Part of a small language model's weights.
Size: 25 layers, 38.6M parameters.
Architecture: LayerNorm before each block, learned positions, biases, tied embeddings.
MLP neurons of a small language model. Each row is named by its layer, matrix (up: input weights) and neuron, and shows model dimensions 0-159. Each number is 128 + 24 x the weight over its row's rms, rounded and kept within 0 to 255. Numbers have three digits each.
A block is one neuron, or neurons of one layer that tend to fire together. After each block is what it responds to, as a language model described it from the Wikipedia text at the highest values.

L8.up37:146119131125106152157124179148114170140120107090103122155132149148151124139118138167139146159126125111118118110084100144115152124103136115103090150151125139102135144166143142183144125122161115115130156077114100074144154095153120156114146142106134108099150115171080132125131130125122109098118089104123127126137128158148168094121112139129106130133168086113114144138115097113134127123136148121086117140091158111121135126134108139145083131113066101121096103103150194132149090130087177
L8.up102:114099081107120099155123131168099124167149110111145152136153104140130150157130128148128146162101091126151132128133094147153143176125151126100116128111161158142141151110171170168116137105118133138168131115141106156117155127108123137128116144149113091119102094117131115155143113126126095126143111152104115176105138121093139129149126134135144128166072136142129135150152115154104120128096130159116109120088100101122100164115145151113100134113121125101171133062134133143066150125124145
L8.up385:098113137127113068126112108103109110103130124087144152109148121163117172097095142125166122161123168141131158132139117142120130139114121108131125149143138135090114152081097134083087097112113125132078110143104074141161152123087109079124136115106112105177123157141132118110134148098109172123152141150130120148158150160117133124121094156145097176134105132103094171125127108144132147146101123129177103086080174140107117145161095166119115114117107167106165163091119105122115148132120083
L8.up532:121108115128110114119132167080130141144165139151156130107113148131154118151108129135136150153114173132143159138101143103093116115129142115095135132163140141116118131154081118115096128138142106167100129137094184122151141132142140108173144148144158157160109063117085146125131141129131140109109094125111145128110125113145164126140100114113099121107134097167151085055188097081139131172108143137125107118135140121063147130117109123123103108140151113093038126096119160137107136147121129
L8.up1030:128116122120078142162129118153096097138129111112151115109186151126166179126139134141177136135099139079174123165122115143151105134135113155112117124142123119149140161145143133102096126141134180120103109154090111139123144120131135146114137105098126122143128119124104147146166157153139162105133148123120143131063107148132083144155141149111121157177140083122136128128131078121124157124111097128123141156079173074108125094129060141127113137107127087115104102088133100156141107125139107
L8.up1145:129112121126098131148139151092092131139151120123190137110150105151171111130111112121149132156094173131130104172095102158108155136166151089110100134132141125129106165146092157109130103112132120144058131089100134118148169151156118128123144108115169117163103114115066105126095120138143135127149119105132129124070144183165134119114114117105110103119134064137129130145115137115076113090125183120125106103112177132119163122115112161167129113118099094123139071127116150102124151117123119
L8.up1314:134108152142093120131120154115132176100137157151135143124125151137150117151060142146117139140102101126104126171140119155187117120148141096111125155147089109106127141134129117148119104124094121104111118103138134075125114126114107101127163109123119096117123113155111114118117204158182116161116114115135147174092102144122137135149152120147100114113096135103150160080129111107134132120103140101126148107115179149111150132166061123134096128189120129130172119156097143106130151121161091
L8.up1324:108067138142110141091106115124114181145120141124167136121158153133184107086129120170115131132107134147150153144128146184121110123156115130113083125094142120092122114140144137088162156136197148118069091105119115140146120126108181131105142106142121105164133104132096086158153104126102124131112122101142136142114128163130155108126139108097152124135139126113157102141197090097155154120134144152110134126162183106149142139113084143167083119109145133183115118147075159075131086115135152
Verb-governed "to" and prepositions. Function words completing a fixed construction with the preceding verb or phrase, mostly infinitival "to" (pretends to, manages to) and "order" in "in order to", also governed prepositions (relied on, interest in).

L3.up155:106127092174127141123103129150128149115127095141123209134113088102146131130148137143090118159142123126148135124156153137176088120119132127173123129141089126118120179158130138090130173170124088125143133145130095147097079095134145105133145114138128125117124176134172140138146120153116141132146156110120122165157167153169179108177133145095145130099116170131162093103147129132108100102113103097128122122090132118146129123110117123130119175107131105147087124130150109156138113132103106
L3.up417:140099108098121145121120151166111114095127115178152153107091136104102108142170121124102098146098099112115125078164138151146124077108130167138153126131170106134129103102129170129176134126105170120154149099163140125110120148143108148133103148099134096125150103103175121118150096122132147074122084114144153133120148171176130140087130145107181170115115101131140145144131139103125116091114128097106149170160121152133140114143162117133134137094168139167106144138138140102150140101107100
L3.up840:129067107090126103129146111134128146129122119115126118108141118128104120148125171145085165120109128132133133102167126160105142117122148116134157113127144149111168169139163157132199135136141127078107095127134118156123109145083122120122151143147159090143139164119155126154146126137125146119105147098094112157118162125149140150126121131102118117132128162098146101107131130101159089097110149152169130147120125162131102190097131126177104147140119084134134162115117114098143127114122141
L3.up1594:091108080158115177127080121118112151132110150181181120110136118094121130142111119121091116124128156107123085132143146100123161162157121118111115135144141108129145132099123120126117121137118163152130152137148113156113113129078152153130152090082141104132118149118139171149092097153142141109094101118136124148097123122130141104147165146093132114159168113141119082089092123150053158083102117114099136150081095151159100122083128104138119192155147099163065117107067105095150123123147130
Joining hyphens and slashes. Hyphens, slashes and dashes joining two parts of a compound, name or range, as in runners-up, 2022-23, MGM/UA, PSLV-XL.

L3.up63:100122142142118088171122147133129100163113132138149143142117140131114105139117108094126121104094123129126156139168110150137139173134119110160109134122166149113183130106140114174116147175112143118120118115089144140133090129122123123054132125101117140160132102110126125144129153137082149101127142085126113127124149060127133143174117106122089089127136125123173132143146125082084086129114134170127132090141129145152136124150108158103084098125141112110115128108116124070140153158128109
L3.up291:100097102095171136134072131158144111143161167115115115150115156148102151127151116149175105122104141109157143094135136142150101119128130110123128162121104130132111097143083136122147130147133148111076128130115123157160127133176161124107152109167148070128143109148121125126140100128084148105158102103149147129124101126135104096128136146121106117111131125067133144100118117132128132129131157123137133085120088127100146109116112130135139121124110096158114118112195128130116134084106086
L3.up381:119112119123187100131133134123116141147102168134097138166148074086132128121160098123096129105097140122134096133107102128129110112134103124110153122119127119155124129076106143170117129135080098123137117100110122121130094182104195113163163107145100144121135091152135165132137129118076105103136105153129137140111116111113169102137112151112144116107124115114145131123129104095143118179086112149106101078132126104112125103114098155121130143108105120140129107109128092154120146177127118
L3.up508:097116116150148143165104141114122113127124164192127117127130161129165152117138149132131142118157143122155151116121113136180168145151149082146110130127105165141123115076113118107103111156137068094132133101105105164158086129106167098133054127155088127117163110118124120105126148168122111128119111066112107138145139114134119135138109092136155073138157110146130094109102130102151115100125141132087136109152151101152102124122104191130123147118129115126122128151137132093106148134120100
Modal and auxiliary verbs. Modals, auxiliaries and negation right after a subject that open a verb phrase, such as can, would, not, had, to, usually before be or have.

L3.up170:085157097140136158153127168140153163177138138143121141134115128144135103142128125085151142103134095155104143104140134144128139065105152119115102121128078110091082101140121122095105098107146162126074124156100089088082137134121141164156116115153123113125113100134184148137111120121141132126169120116128144143116114120096085120142120144139149148175157129111140152141099147181129142169125137134132157085074173121143104164114129133146149147134127141118138085073150114126111175136129102
L3.up605:124127131087137141126122151103099135117122166130133146135124117075119130183142089152148113106142133163135140072128122108175096168136103094127114129129111118142129135100148148113098126130114054135109149126154138151099115102177137159096128110125102103078161129139075123123164148137156202138139134144115124149141121092198151069128130130081125139124124148126117120159140107137148161130126137161103138104133080141122117141153128144126115166109125120108123168138156137124137120137136126
L3.up1154:080111103126186086147152135113119154147144173115145115156087141144108124171139110143115157110107137110139139129093086144170139132117119077113108140080069138136142133135103156126121161125058070130129165111179177111142128108152129167148109125113159155131108112148125170123121166139111117135174147119122132138107106127107112103194158123101114134126091160078101118103133081153069127100128120175097141081141101139136144119136109144163136141104142116146145139140103128170127133112127121
L3.up1374:129127133127184125137112165090163151130157144132118174135099149135125155198073098122164091104122112132124093107154139105139159126104116168161078128110113086093140175167117154125137083072111127108109115140135164089133135099133115131109135140115160144133138131135092192123107124135093141141150120112135105097125138154108106143115119164123122103125124159130132100116153116156123165096093119136111129100128134144143141146136130121161121126101153120152128140118129130128123135145120128
Subject personal pronouns. Third-person subject pronouns (he, it, she, they) that open a clause after a comma, period or that, usually before was/is.

L21.up671:088135113126154157115124157119069130124170111137088114117132195142108139133166158127131115179142118127127136163132172116150132145136153143137141114140162102115127092047126092091169112134133109130138107121175159119122109159153126142169153131081128142118096144118146115130090137134154169167133093154126112123164117144151124117153093121076140166076116113123153168096185112126115167096142082112094126098123128135105127094111141128114120136133118089110093098118149150114128128086147168
L21.up1163:085094157077128128106118130164137103130111112111118119129090121113121126120150151111126153128117089127149104129118137126138156173136123197148128116159180112144141090161140112132134154131168155080123122148142127096130108160108144134155090150126132153158114157097164120071152141129147183131114154167167099136125121111118123120146140194131147099130108117100126119099133151116139124136102101119124166100120104134148138126115097090122144105100135148149196153167120167135140120091145120
Separators inside numbers. Separators or digit pieces in the middle of a number in statistics tables, such as the decimal point in 49.3, the dash in 2–1 scores, and pipes between stats.

L3.up86:125107128134096170109127080120134148103119112084129157150117125150138091165129089114132128135144114135123106119164134095108117116104111123071118124095167094103118148153138085173136143149160108108135129155138105125102122104097135141075135156140132087098154156151156188157128116133140132123168119147125090151161120122083142085124092132097137105137119124141117095093064129107122149124128117169139113115145097112147138125106105094145099142127118144123100132096130145140137097129122130
L3.up596:113089118158121144144150109147123137178081153122096163096089143162105101117157120140170146114129157123122140086109159161143116133119132166109089133113126116134122119100123137115113132204139167120161119088095099103150163159123119106153153162118145080120145095115180127087089086110163103157117145131129107127151166099118135171130131124127129123115119137112176118162113127134097143123126176140106125136106102132148115122062116120129104130123119152137103140087132156129115097082121130
L3.up752:144124122141120115079134128144139152133115092107127161133113138159149102173133153180141140119116130112175126066145102146182149123106112069080118094100113132149104135080148136125095130163102091135179120076147128154146132086104102064075114140109139091102125094120127150091148074141149143126125113133140122105136148140155151138122120096122134119147073133115116140115105126114099144127113119095129114159127128145125106153113112150115110111122094149121139182131144129145130119119115148
L3.up985:168136143135082147132136166094135175105114120081115127152082135098149104144133119126135092162125146155161111105128118155108090165115132153091168148142111096136115137124145141172113125130134118137120135120079119132123125150161158101115086151147059099116113117158144205126126162119175134169135127146145137138163138155147119130130108123158154152152120091145076137127129120144123123116115123111111142140124112153116113104137137129136106137177178142149145126150138126145118088130096123
Quantity determiners before nouns. Number words and quantifiers at the start of a noun phrase, such as two, four, several, many, different, all, and both, including ordinal stems like Four(th) and fif(teen).

L8.up38:098110152157132102108126168177132132156084122165164083122132108121136159206145123116080138115153157123102118139158176126194107145110142154121103117069124105140127074153097147129158112081106134140154136157090098142126126145129127153145175139138137130105099123115108157148106129126136151132073133150129134131168130090128125155131107119151120135103109155124147101139146126098141137120135112115093113122176106115140112172142079124166127095163169113115145157175131127099139138129144125
L8.up749:115057132177140111135089153190157138110152142143115118155107152131130138156118121122103151116129147130138181148130124114170146121142088141143098108115141128118142164162114139156108142116130149127091169137099129106170127137119161111154126125118159150127114186100131122127124129105108149159119142124143107161112142120127120134165144162161151118134122127122138103107101168123104120101107104106138115074166122166138105131073166161136138118141064131144145131100089153115149098119089124
L8.up931:152142128099154160131130151100141129156090130157148109126147152140132149094134146157138184149163111071110137130122148121143129120157105158153108110130180138133126110078111141161186102105119110135132168158079139099113170137134149163134112147141139133117108122172158105136142135148136112144110108147135174139113102084140107122167131110131140111135132127114146122153129110115149120113135108122102093136168113148128113101133180122088102147113165088118147125131121123067110124096123108
L8.up1016:102112129161143150115121144121149151141138151173118080161130112112147140127139143141132149148097134156097122180129125094125145155097133151116112102116135170103121114114090137101148100148117137085149170101105146147157147109128084142123113084092133100115117121142152141128090115111119138153106101157139094134094090142183117170112135120136169125151142119094170136082141122133146102144126136099097131125142102103124099134120119104139108117129148144082177143160098089142123086148156147
L8.up1033:124115134143162160119093116127126157174132154120113117131155123157116130131115161135138135131109127108160093121093155123084121129135148171118127150110105176154132141096140127121162107093163156118113100126161169110088134087162156169129173139123128126084115123169143163108111119137113120157152122119127120105063098118081137145153115107133140150117110117124118139146119108116152156116136131130113069117155110124117134139120106160088125135119147129069142155109150096108126135143157136
L8.up1115:151151118124170129150172171119169107157131125130137120128119127134132134171167129181087121086138106102112115125104073138138118127114116167156130120143119142124104151126136152136143148108125127124130134126129074141123141116142129132116127133127121123098131174154127164126134170120090110140139166086107100101118124097117110172168121160099081103142144130121124125127145098089123156073114138185120135119166180116111142161114157130142166158100175140087140143128119081119109139191121127
L8.up1175:145134078105165144173096115095139166136139148114157097148080072141095114136121106133118122117135127132133125131151099113111156097112130134121093133139093176116114122105093172111152128157093096096094119143119141122173122128115138147123141109156123119090090122141100183154163089138113119170150148113091095131131112091100135154122107133121108128116120165129134103136140141078150184160080185177125122121146110112106103113153135148148088126113147114085111109095163151136141129138123155
L8.up1333:107136137167136166118162109123131132108121142123162122166188169136117134139138143122136154109096123098125158098145123134176137131158108139102125104106147130097137100065139139110105138134142082108109146129078157105090127092179077147094156111148085109118125104135074167130154088125139144154147114147109125084108101130118110121197150111087144149141105107105153126131099079099148141129107159132135115089152147098109120142118142155118122112141162154112175089142155076105153144143139126
Relative clause openers. Words opening a relative or modifying clause right after a noun phrase, such as that, which, who, or a pronoun ("the regions they cover").

L21.up31:074128156159112132118143114117086120114130106116131096154175146145137117108137177139095154096101109110113150091064126078138132123142135161129128084105162124135168120139132141101129129127145125123144107142128171121155093095125141124118149119117133106156096094105117146099124143160145139153143138134132146098134095107106147137143132071127158158078146146106158153085146120127111151138086158112151140104092120127107096141139148158125136136138120135133122121116129178107140101137124132
L21.up1011:108132120102176097121154126130115131121106086152114186164137147091068143173116118131149133109130116170112061123163118145169153140137111102123104129146124117139150168146153117120158137131138147140105155111118158110128142118167151125105188090098087143154125121148132095104118128146077166150098128172112124077145111129102142142145106100104155096104139126099134094099112156118109114116127114121145140130128130124159158111172129135146120079184095129141119170137086134155148137124157138
Pre-verb to and modals. Infinitive to, modals (would, will, can, could, may) and not just before a coming bare verb, as in tend to, he would not, she could.

L8.up216:134118110107137152112153138075117115163115145066170116115105105116075095107137110171091177137117146148118139156126119149164138166109141140110198125143135089140093120113060096137098126126139137075135148151137120127127117087097125115078115131140096129165072122165137136112121113127139126129137111142105151150142117097110114093154119087135119175165102108108109075121116163104125131127114126131104135090128115122070098115135131102087097120129110138141122090108113113141095098153103116
L8.up274:104128161119119132107081128089114126079118096107093067159135143106114108149118153142097131168145139112088119130093116133123129163135130190128126105109104101147125101096061149140142109151153150122134159129158132149154121131114098120118154122165126140141086140152123117110134107114154140142117120124132133106120129096089113123139120120111103142122150126115127114158117133131037146099147113147127131103111133162106164081147136149136144135123165124093171079140094118121071161164111104
L8.up289:139170117138145122163150142142083129102149148083167095104107122096113164139152135170089129155113154064134126147155100134123180135105113085100145131129153112159091135118133126115104091131167114129161161115138119118147078110126157111092128121119104131143120097150178106145056132159160111136132133149134152108118141122112084147168135143115094118094128167131125144150131138103134146140149132165140116131125088147114059103170132111121131139132091115144145110109133117119107126167192153
L8.up613:095141075095108144101130142109117127151107146114148088120143120119103126132145138133149128114113136104130147076142093103074114150095167144141083133144162085132095074103115114129148133094121158086154136152070149157123087154130126106120106100166135119132048095120127159116165116109175161173169104140167160154108188147118168120143180099147104103075160101084167097124151127117110128125128127093086089121152125094111094138157112099164161104121125118110136115129132109115123085123128130
L8.up618:125107145103104130131114107159150133134100148087140130143147152120107154117121136084146130168137161170129114141120169143138147098142109147171113094173138147125127133090151142179133153119151160143123137133105108139130122126105097141067091132134124107116137179178158142103151106094143099134180154128157144192130105104141141089110123064135150143151118152124085099168141140107119126123142145146087110117096128062085129087111115095120161175106109176133100121126120112132123130141124121
L8.up721:141142118137139181100126127150146159131142068134104126165143153100119114108159105154085109137151138121122126144102154094100184106094093118144144156142137112106098180178146108073120145131118074140161119150098127168133188140142103124140162101094150144106153169141133112152150133130141109137125149132075149140160132105132106103156092111149147105137100124130159141100136096128145128119093085114148154128121133158128158143117114072125152132155124145143111114135128133138139145133111112
L8.up780:134162125168183156147127104155124085124154114129162113088141119119133103118152093120118129105141118137153134142137107125119142124099130128094117115169195185109130092149138114141115114145112154137136116096107103123190156147092125147090162146086142142129121126137126114115129119109140147137130139159128123151119150141085159131113095077102114123093154123052121136137109112125139165091138080170086097137141098121130117130097123119098113191131105090114143119141163140154129079153126105
L8.up1463:158122085138131127140121119139155157124115077126136114114118156159172122147146100131097162172112179134149144151107144143118148108120136105107114109097129096099083161109087136132129138158152176098132144139127064118133114109107121116133144116134117120159179103142136093111106114123176124106129130106117087141147122111070121144142119124153116102080093135159074094082142100132119114109167107114118113097131132114107112114144102147128147150108126105144138134104123120099099092151120078
Quantity words in prose. Spelled-out numbers and quantifiers before a counted noun, often the last piece of a split word, e.g. two, thir-teen, many, several.

L8.up121:119133095148118122107145122089099129138150124131110109101098108114140104081088124162163082109145069157150173110135144131126102126144135134142140113097098120102124094158099154116108141163147140111131159151082090094109144158115118108157102134148158137120110094156126117150136110115111093103118146127115141109125118102122123117120124089139171135128105159173136106115109163097084109133137137088138132129095080107134126131142084136136122120200150140120180103105143126142100097138115121
L8.up243:106167095102140145139080129105112122113105088169097119145127129108171116138120109151103125133147131078145114162095142133149098125172146133157123125113109113152125109118115155143125125158147122168151164088139091127159112127108145093138071135139168131135091137118107108167109156133102166134123143140122119126133140143098168172119096162123137114134137123129122132155129098048152130097135135096133116135145114118129157147102095121148112150162114121135119170119137166105121131082088118
L8.up718:110131114106131128152105100105070103158173120147107125147136104132114167077133171119087174144144146114106125157136090106157121118100144130122147111115140147134113128126114097073126126126145137134159134149142091135087096117093102141188100083112143114104111121115119118164151140130106119136109114145159106121122159117137119121117112137143143114154162129134116116105117131116111076120127162124098118113130151121090102100130039140130129141107200111106131107152107094145179148118089156
L8.up729:107170138140130084109159099104131150080125154079142095132084118134111099131095146138107156141152134107108093157081110126125120141153149095110133061155083149104172098125112158109120109155129110174097141116101072138103132131117131129107105135163131129108134139134152123119110068091153118146128115152100117168117117121104169105120101101136179102148102144120112132171128162116127161158108152143106119167171097144163131139149116137108124121140099159103131116116140118084147146134125089
L8.up967:158114139134121149111149164129082145143173099123119095125088130089138113144126145141107100122115095095130140172096163066140155088159137116125143095107098139099104091121125166101099123148099146158122153137129133122172157128096149108160144127078123162135116170194105134138127105129107161143116146094146147166073138101105106105143118140094152164102111155093150128137134190121096108120114141109123110158151133126099147146145155153125164086143174146124128148151146100166145099084158151
L8.up1008:087108092138102123136098117158145151104124093169136094122119122141169157127103163161192085090095090154105139093128108093108128137113147116141136111132110121131109117138138137121074122144122125089165179123098138107155146142147088162151136126116139118095103100118151108141160152093081139081085121129151094142166139114134148126148108135128136091095107099152123096103137116127090151115111140116098138102111107153076124129124082110181154138155107110150132093132164134146114108096114120
L8.up1202:107131117120143114115116110120117121138089126192127123139095109093123126101125118142127157155148098116146151093164106130143136134132149161136118159155130138095078136107120124129120129122111105091138119146113131100138141113097118106148180087138145114122134095137097106126169174126140087095125137103174135089131141127117169133141159069130104126132146107146129112085154139108126100117131126111130085154123148161153106171156096151119129142142151110072085076160124122119178124113130107
L8.up1576:089101098126102145165112130139121106136149092126165141140129146109159172094139132123114127169098142129158139122112132145095112130094122130141111139107108146108090105071141136128104155091122113135125117128105109144136118151155163163123109106152147146156117123135090119094172103145132094165135145142166113115137127148139167133131150083109099163134148148144115157152123111122189086137122090154136089147122179103137105107115137120125112149182117161102137121134124123108135124151097095
Mid-word pieces, table delimiters. Word-internal fragments continuing a split word (Sé-r-gio, Runner-U-p, ug-ly, Event-ually, daughter-in-law), plus pipes or brackets after numbers in statistics tables.

L8.up901:117131132074098136146149182136078095092155142139149096126089118133132134106144138135158161121150143116111117113096125147103132126116154099115139097120095105180092188158100101163115071118118128158129115082098109129078116122123136147139146100111045144116136125112138139131095119113149127051109082144132135112127111073151141136133121160086098171173147125136144143136127142115166157108139130122144114121143151133086131115141115107124100148116067084135103128147109115180136151167095088
L8.up928:107044120119115164171136131156132113122117125110104142126118131121179139124139113131080125089162144123118102131076094136095117105134117119123120095150099183146097129149186116126157139156125133127132141115108109117113126116081168174137091132144132107140111134140118144128124079097142109143163136134123121114114127135149138151145139128135182107126121114151116166117156130119175157135139126113099143153131099161120159058140137127087102152128104117127114126091095090162122140163167068
L8.up953:097113122119090112143151158137151153136114105124131107146081127124162101108126141110126136130175128121124098130167131151142106098151130108159159107094119141162137120144116129110118096134156101082147153152147130134073115123093116122141103103097129132157177126124132113124137150109165122122137143136151186123088094107159144149154105097172097142121088136090155136115084157103125156120103132126143164105081114145081133085146093149125140113099164083163106126120109123152124151179169114
L8.up969:145128121129111138147122129097114183116138129134091097137128115110134097061113152162123175084145128151114117159118104106162095175122122105087121132116143114135111111133089115152164139172136123136119099179086104081042122114142148107098160103105120131127143101133099079149114125131177102164114133100143144127135114137137138112139123111139107115117122119093107113101124154134154117104107148160148168115123150168105167113136165141135129140113073100134121117096166106114108114123132134
L8.up1088:142095107139154161153129130145120153104141089118125112124129153163156137139121143132133078148116128099136118115126138116096115160125110128109099143144170146166127122109143123142116101143146095156154149132177127147086135187114146154137100113114073145158104100122130143099118143147152103121153136131133142128088156125125148167158091134109121144136149132128147125145101141139086156101156125190147139100129170106107130096148127179148143114121082143109131137091162084131141138148163095
L8.up1105:143133127132143101130165139103141091086130126123118128128133131117128113117140124102168127130093150113137151087105137114133139079091116118155145138164150157165104133101129117100153141100159178113130144103151122081145119090113139106137115098109116129160102098131125098105128095147133131135132106118153167151110137153134139131149085130123133131162140078123087159185118118127126162106110102109118115135108124117139140134177082146184166160101127109105114123105157090110108162109141060
L8.up1420:103110135095109145190132128102170105127149161118140138177102142157127143160108131142071138127127108098117100128114116152146099144119145123108137119142093109152132109150127118140109172156146134088152138146106128143135140176139171115111105121174115140121121128145130120099121105143136128107105108136115161130151184119089157127140113115110093131136138172146154136115110124121154157108085114126090129166106133114149122064143135151107160139117138109134119138144091153126100118137122102
L8.up1596:146129119112143149130141126103129182153110104111103088136112125111116148099168176121139152133169157118115152087108134121100110134122116116122106127108129136141112144112121118100128103115171158126120112126177125143082139077128115122117117133071169148156105113150107133159140148093131100102128128132157160125116149142158136140153114145146159136110101127090123137093127122127158079087129141137154117165129172122068074106071105112118131162120147109133122126101141151122131107159152165
Year completion digits. Final digits of a year after a century prefix like 19 or 18, often a birth year or range start, e.g. 19|50, 18|21; occasionally other word endings.

L21.up548:081153101149142149154085109116112136106167141115119108128115164118134160095137137097178108136122121157145116116123086133150086137124132122131155116124103082172120122084170094168105118139121114132168125093102082132147099100112158154114138143109143155157089112120122147120137148142160143109129088141138133138143156168142148142173120083108068144101114140132137130134116194116117125141145144157153127132132102096116091132101149115101133119160140136108168137171169148151136089099143090
L21.up1069:147125153136144179105112110124131120122113151134097135124167119183122121125159148115145120117129126132153124100125118088084109130124147125114133091153117148116112079091124159195162160140183123097134089111144151085144129125131142159103105109165164136114129104084112141107153159076123158119150112078113079099114114119116144166175121128148139100113100132157116136079106165151170098105150079126140146142127119123098162149114180195104160142103126153130126153098142149100135136123086120
Year opening a time phrase. Year numbers in dated narrative phrases, usually a paragraph-opening "In 2015," or "In 1984," in biographies and histories, plus "May 2024"; also weaker on time words (ago, BC, era) and table/list entry starts.

L21.up333:075126116111152104077129145164108116117108152140113128128128131140100134201143137086162146100194124150143094164135120138103115124162161135130116123164113144144181132149110132101125108156126134145116139126081126147112135114100126142144125127109129134160160132162084097142101099091091135151067143192147133106142125105089117145180085113165114110163125111143168122101123113113160129162116091161087146101135088131132150138143131149136098132132111131122164130121089125166113126167136106
L21.up1328:104129116177143142121133107126078112076126132119110075169144120111127140136133107124104112131168152139117135168123121146099111106114173129112152131119151188140137116128102154121148153111133119147134084192111129129084106121132140140048167137097160113085132125093136141120116123119082129122099119150120135111109133117110098091183137110153173126138117144086122084137092080133155111084086164169123167096150035153137129133136128150102132129128150149135134141115123127110112145136118112
Plural subject heads. Plural noun endings and plural pronouns that act as a sentence's subject right before the verb, such as animals, units, they, who.

L21.up499:159119123119124118140126134137071137106127163106150090148171150132097152148148179106134181131174118188104131136096115129073142132121129132089159127087117115118132100121096167142106163135162152106096163186120149085152129119118120123146136124131124117191134134167108150150119122098171112110120115159161130112125117100144102167132118143126117098136138136130109150161134137099113092173140099138098100113152096088138104099095104134134142164141092161155088139119137141136123109124150126
L21.up1494:157159114126134164116141106135095122137132118101096157124092143116123165143109151134172132128155100102130126098116098125135114121123112134133152077109117079151120114162050163111127102125147146172119143140126126118126134144103127189136148113123126147187141098100121177155149132180140126071092136142157118133104149118133099176118115145142129100158142168162144167149131161140118117123160088145111133121130129158129087132142142135150101162091126098149111127104145137143129098098110174
Pre-noun modifiers before plurals. Adjectives, numbers or word-pieces completing a modifier after a quantifier, before a plural head noun, e.g. several different, numerous cultural, repeated.